config.toml
n_layer = 8
d_model = 320
n_head = 5
n_kv_head = 5
head_dim = 64
d_mlp = 1280
vocab_size = 4096
activation = "swiglu"
norm = "rmsnorm"
norm_place = "pre"
norm_eps = 1e-05
positions = "rope"
rope_base = 10000.0
rope_fraction = 1.0
qk_norm = false
attn_scale = 0.125
bias = "none"
tie_embeddings = true
parallel_block = false
init = "uniform"
init_std_qkv = 0.0353
init_std_o = 0.0
init_std_up = 0.0353
init_std_down = 0.0
optimizer = "adamw"
lr = 0.00128
lr_mult_qkv = 0.4
beta1 = 0.9
beta2 = 0.95
lr_head = 0.00782
warmup_steps = 471
schedule = "wsd"
decay_fraction = 0.637
decay_shape = "linear"
final_lr_fraction = 0.0
batch_tokens = 65536
seq_len = 256
doc_mask = true
train_tokens = 400100000
steps = 6106
dataset = "wikipedia_en"
MLP neurons of a small language model. Each row is named by its layer, matrix (gate and up: input weights) and neuron, and shows model dimensions 64-319. Each number is 128 + 24 x the weight over its row's rms, rounded and kept within 0 to 255. Numbers have three digits each. A neuron's up and down rows have the sign that makes its largest values positive.
Before each neuron's rows, "fires in" lists the words (lower case) most often at its 100 highest values on Wikipedia text that the model never trained on. A number after a token or word is its count.

fires in: "new" 45, "manager" 5, "income" 4, "management" 4
L2.gate343:128063103159117086130128126097153117197118096152095119136126130155143137153134121107129130092136133083108132146149113124127148125122064093127168181137125139119100156088157161132127150190100118173178117119140153154095105134123131065153134095127123104106141143152159127119118119139137136119134123129103108116146157130152125087122133147107142183113104153134120134171153148155112094122128140160123091126105128132104112136162112110139121154151133136123121146114108153098141147086156171143156126129112119172136144151137138149160127119153144084093119096154124118128128153155159124114138097092136098134143107104129093145168127126149136069137113119177080106127135119057118159136069143150151115141115105136094116182132120102129147083169174116098090129114126136154102114084143124
L2.up343:146144128137116120120132134105086153118116145095110175137118149162139119146144153134120160104091107092110156106157128113137104120122133146096167135138128149167126123152167125129139101104106145079135151122110108136141145099069163112109153145129162125125165195101131160120103097115126118126157115135186131165147126154146149132141154123176098138109138098149134170168158137139121114132072146146125113117110127137124129114121133075141157130136117158127182123106134119121118139140096141117100127112073147132127122113154127131106112128100195154152113089092101167132129122130099164140124120076140118126141150118127127102124103153148129157121155117169125146082132101116118102099100085119137102140136169117111139148117159137141101126132128092119119124161091092116134101167158120

fires in: "club" 17, "ground" 14, "group" 11, "band" 6, "album" 6
L2.gate1009:110093123127083121122118129093094124138171098148101122136092130194117127114135078107159119121153151155063125132166119134176117124135145092138139092094107117152110164121143159160122151126134120144121137118155130110098185135153145114154138137097088110118151131118136166094103190118151130161147125173164137144176153149119137152147114135103144099075128104071087133141128089138153117137136169093135118150107124091162120131124078060089093158176090087164118147156114147140158119113129116104108141141144152106135132170108153151158089163104136122119121109128121118129097157115152156095130138118126186130142131117105116150167154133116096096150137103129106142104133131117096098187116137121134128147108128102108108100135148139091138130096149094114138137136093118114090153161154122
L2.up1009:102092137128132121145098142129129099119122147106147105158104118149119110128119101093159136113124099124111138158129130127191116113104103107161153135111109136100127119141128138115147152071125144110112114109162132143138127154149132117137144123110125141110124138116162127095149149127116151125099144174118166131140113134147149144133132159152132120172120142123103126097135123159170096158119111090117109093126091093106117098098100124097130123179072133148068136138104132115164120133138135160093088119185138136103089138052176107133112111117129103096099159152115140131135178094121130141152138114136161118145079086147088129155166117138109124143163150094148138085132097112121150159136119101173142113121113105118140091180182149149114131101103153100108112161097097139120165139138110

fires in: "appeared" 14, "worked" 10, "returned" 9, "debut" 7, "working" 7, "medalist" 7
L2.gate29:113125124142141064138156176109153163133123139144128128119136108149165122106124084156124095129144128157132127136126164128138116134113164125099131147076163157125098097133112125106166146113148118142131107113141169126120102121120097104129078107093145125098104147072147164125147147118134130108131096145125088120132162114152148122117114128167109131153139174132132122156130095110112134173125133092133098091133157111128091120172149116113112101165158126134124105095087078104074101140120153102100128122138115147149169112095123106156136128158142105107137080113121123120113119171137119134089128106085105139114114160113158140077093110140131098084122130154120165148182162112115104124095181135149123115131130127150175152107152120120140142148142162124110115122130133109104183103154130
L2.up29:135148110181136126126155101112140161133097177166179132125134141143143167118127134121147116134117129145136172153145126083149119156114115132110169131075084145099128110138134098151136116126176093125120127149151084122136124098131110162151115157162149156075095160154085149180137162086125136122146088121155144113126141152173112123126134117135122057100127141127116130132093120124144120115104122107119132177127112107149132181135109120141116134133143138106091131156157115120155171131053129123101110145116134118090079104128112139120080164096127129124123152160145145118112127137135163104177104111095091126135116136152134117115102123118145153130093137139152154160105138172139144122123113123137100164119130134133144124113117104108127113109122184093129094162132182126060133161148106

fires in: "first" 85, "last" 10
L2.gate1192:101166146107138118111127079132114136162162131087142105137150141162085139125106154119151140158112130166155128126141089141124139138132108096148137100096101131131131136142110147126128108152126085120138144125103131126130111141184124151103115117121073066104150132143125175088113114131139110083114087137152104132131122095206126117118145116106157146118112141097143124091117116138109139112084133128104106100118128165163115117080128102152152115069129130118119127158113112084112156107099158083135074136111127153104111140125106159123135179135168144150120120112131110107144156140167118164146127104167137156144142092112122138143151121145165142143120145126120115093155149092062115152099153069122144137119141121169163107141135136158157139165149164099145103124120104160109129128140121
L2.up1192:146162160106065129133157143107154116139095067103104159138061157139120127096125134124140119133105165130129092130102122166155119147144170137104166115136087127145124146123102113132106106123146152119125095150115153155106138113129161073136149116121135125139120135161150123145131099115064119098143127136095126140190139146134167107111105147140099115119138139144119122115107095106159159110132164079156147153139090136151128132179126133073147166146109163087128118157127100087158144094127128134081138158130159146132138094103104092111166128143132106076156133075136101078135135108090173070120154123140171113157108119157113116111142147123138137103092143089114090125125136154128139117136103129176130114112137141131132155149135136138147161151142128105142146160137147167124130131122136

fires in: "united" 64, "pathway" 5, "micrurus" 4
L2.gate596:106124145101131120125140147119088156100160094066134098106115140096125094098097132166087106152135133144099131144131112139137124118105119111128153131061082094133140122140119131089136142137101069129136120173132126127146104151176146118115182124140154139126172123152116124151119152144063133145129159176113091110120116096127146132123104144070144119135136116128127146087095138134142130104110091161095115137129120144134098135097125082148129134152151158106074155101099156125127106157124109133154156108103107110126114141102132125101130130139080115122158117163138123114156132151147147134111106094118150091126049060135137119154117118097160082106107138147124130125141099121133120145129184145104131128128111121167129123157157088152113117138130155120143127119162118134150127090100158
L2.up596:135114128118131162099137131129151113131106133142133121132094095097108083172132136113104126137158111147145147138107099124132117169119115168136150112116116112114127085150106145106115072134106147134134121127123134111125119158136103138126149100172131112122112133101128147120121149086123143130087108162097116122123108162158143106109147074089159106078126143120151090100132131106144156149110118111149118126101157140084121063123157157132180136120109127139129093114126136155120146109097156124107110127128122092116100123145117076133141126163149183177129189191108126125133151102153128104157207099128149150117108111104077145134140162166166147132161123115136174118124154153120137128163177128156091110169098152142156116145165097137115114141163130083098138171144098144176144130115112

fires in: "to" 27, "than" 22, "approximately" 9, "about" 7, "formerly" 7, "as" 4
L2.gate578:141161131124121085077151115139115179138130160121105119109145129101143121114144113096128138118107136068161127140125096130125117118147118164162113110135107128120106157142096135129142107135111158151142149105129120125154165131101140120131117137094120135113119129123110113132115148165179127116108131134127129080114117140161147104143105144125120149149117114156125120150133123117147156135170142119151134131087095148170128139129165090150096146130183114126125110165109132118125097121136148147130147156120105107106152098150080106066161092158112161166149115149154063109107175147106100099158140116113145109155132151103148142135091123136200131095189117084172166156161119140161149091110148132140119127125115132139110143108176123102158150145134091111176160141087143171101088155135134
L2.up578:141084171091170143114100119152147173090112174099150113122179119103107121105143123117121136120114115128160158125140099169111086142141104118113136096118131133136123121121095157094140133149098104117088113108136144093102112130132138111134135161114121131162143097104114110122157115139162157119115122097134168106094135182133135123125121093108138164174149123147103179189149097121107120112136097121127155118067139163164157112088121092140113100115153133129137145152110126164096101119124187174128087151135133075114113150090119125101133155131109105155147120120168118169105149155116120127167127117086120106119114162122154106100122090104161081087111126105142124108128101138091148110159160106116143106120102117150183136117131140188131150165147144136154135132094124139136112111086137

fires in: "not" 68, "t" 5, "notes" 4, "noted" 4
L2.gate509:160068122148115155132110099150113119135111136124131119125169136139091111137153095113166121137165153139127096130094093136158120118112121060162123123144111118126133151105117103090145115094142121113149085152131118151106122098144100134091150139141173117151130183130146149150137153114130143106118126107105086097108108153114137111123113145076138140126131091150104135133137132138158122159139123106142126141096120155110111133156123097129123090143115117103117152065115120111116154102157132110199137146103110102135116156124121120115113120158119112099131143145113090128124122122103159112101132109147132130116082158074139122123117126121084184118077097111143148136123113120097083154164097131078146123140121152120152166100122108100123096151127146119154120124101105126164098075153137
L2.up509:118125151098119141165121120092127168120100115138155092164149108139081121098180098163138157192158122147134098112110128114138150136160139163158134106120113095145130133127092131097134104148136109143209114129150147126135099148146109139102167100088114130110155110126152089138153124161150186076153149164093147106143080133135157139143128126119133085121173115167140133113142155083127140133158163125118074138159136110101143153132124097121120098152132113138075107107141142151135161143094180126160179111144090128158116144108126126163165109141138077078116126140125083135106165119117106099111132145155138126155103115103084141116165147121145134132124112115095155141113095134139105155142153137114138123101167111118132162153118152131123170155149131125135156113109123111143139104098144

fires in: "al" 18, "although" 10, "already" 7, "el" 6, "elder" 5, "almost" 4
L2.gate991:142122074138158094150087115124120172190167136140118145129120114150143187110132117135145123112178148106097126164127142164124154161118114115181146154120102170132126190151136118126099105149117135105166141107103134118120136169139094144101154088143104100109118107161127121128138131180116109154123102127137142137085167165133127142126129169140120119139158147115130110106144110094109108141174097126151104143134154122131123177148152182145126138152141116145159125146139096154119111120145112121140139154115127169085137105131099095170098103099152134106129075124143122150149124154089114115094120111136117162092160122134157156092145093134122129151101129159165128142161136098135111134086164150110141142146137079065123115131123147152114128115183144139151154098126122118133171127183114
L2.up991:127130131131124156158165113127137126127140122157131106154152133136165147121137137117160155121166104157132114102121133116077142128104134127131112133134085111161128123156113171115123130078123177123117128145096145149124149120154130101110112104109134141137151140094118104099133146162115157074115101136158175129153099122152162086129134173135112108127125111119128108104134131152104203132102131141103154147132116137118181123156110113153088079152142125157120108099139120080118141134103146157098169172081148104136102110149111128134105117168174133096109154085105142080140131126124122157150158162136095157109147154143134161140134172090159143108143104132121111169098123145162156124127136073131172162130132135108145132199110137115115149166111134122123114102114143129132096079141092

fires in: "route" 13, "mi" 12, "highway" 9, "road" 8, "trains" 6, "railway" 5
L2.gate1141:165085117103112102120121105159146096114112144135122117148114101111124141121148105111111109132083136077100169145116086126132102142117088173122122117141147115159130119128092140155160118165133106149128131091140135101112139096144125124155133112092124107108125169102090118081126127142182111138127120106159119159154122147120163141130104172105183140167151165131079130131148156166159109123099085108147129136102091123149097124111099157161118123098114142165161128155100164156102102143145111150152134178108161140123127084067159092127104167127116163081105156131151168138139155115147112137178125093092104120118113124133090125136153115132111114159093116160132119085116120100139157187140130119127121149148121105155106149140125126142127105156131108112133111153083052130118119125176125
L2.up1141:126130159095138104105085154081121101130160149118119102120170163149064145121160136158124143119139156153160121148140114113157124110153138133134092146137114100119075141135108172130121102163129083156140138130144127128125138116168083089118177130130080197159120113085136105133089165153152139126118079132144122116131143128106104149089145121125152141136132089116094168115098145119143133120127137155150132111089122160122130109146128108123140123144112152091119121090149166159111107135130116087150165123123101111154077181093115093135141169114149112110096162151146108131151139110107174099119156118111133118136141115148116157123159111112104151136158109135187149107119129137080141122156147105138121151101095147111157140180143139134119155127112125126143103112110155136185081124080160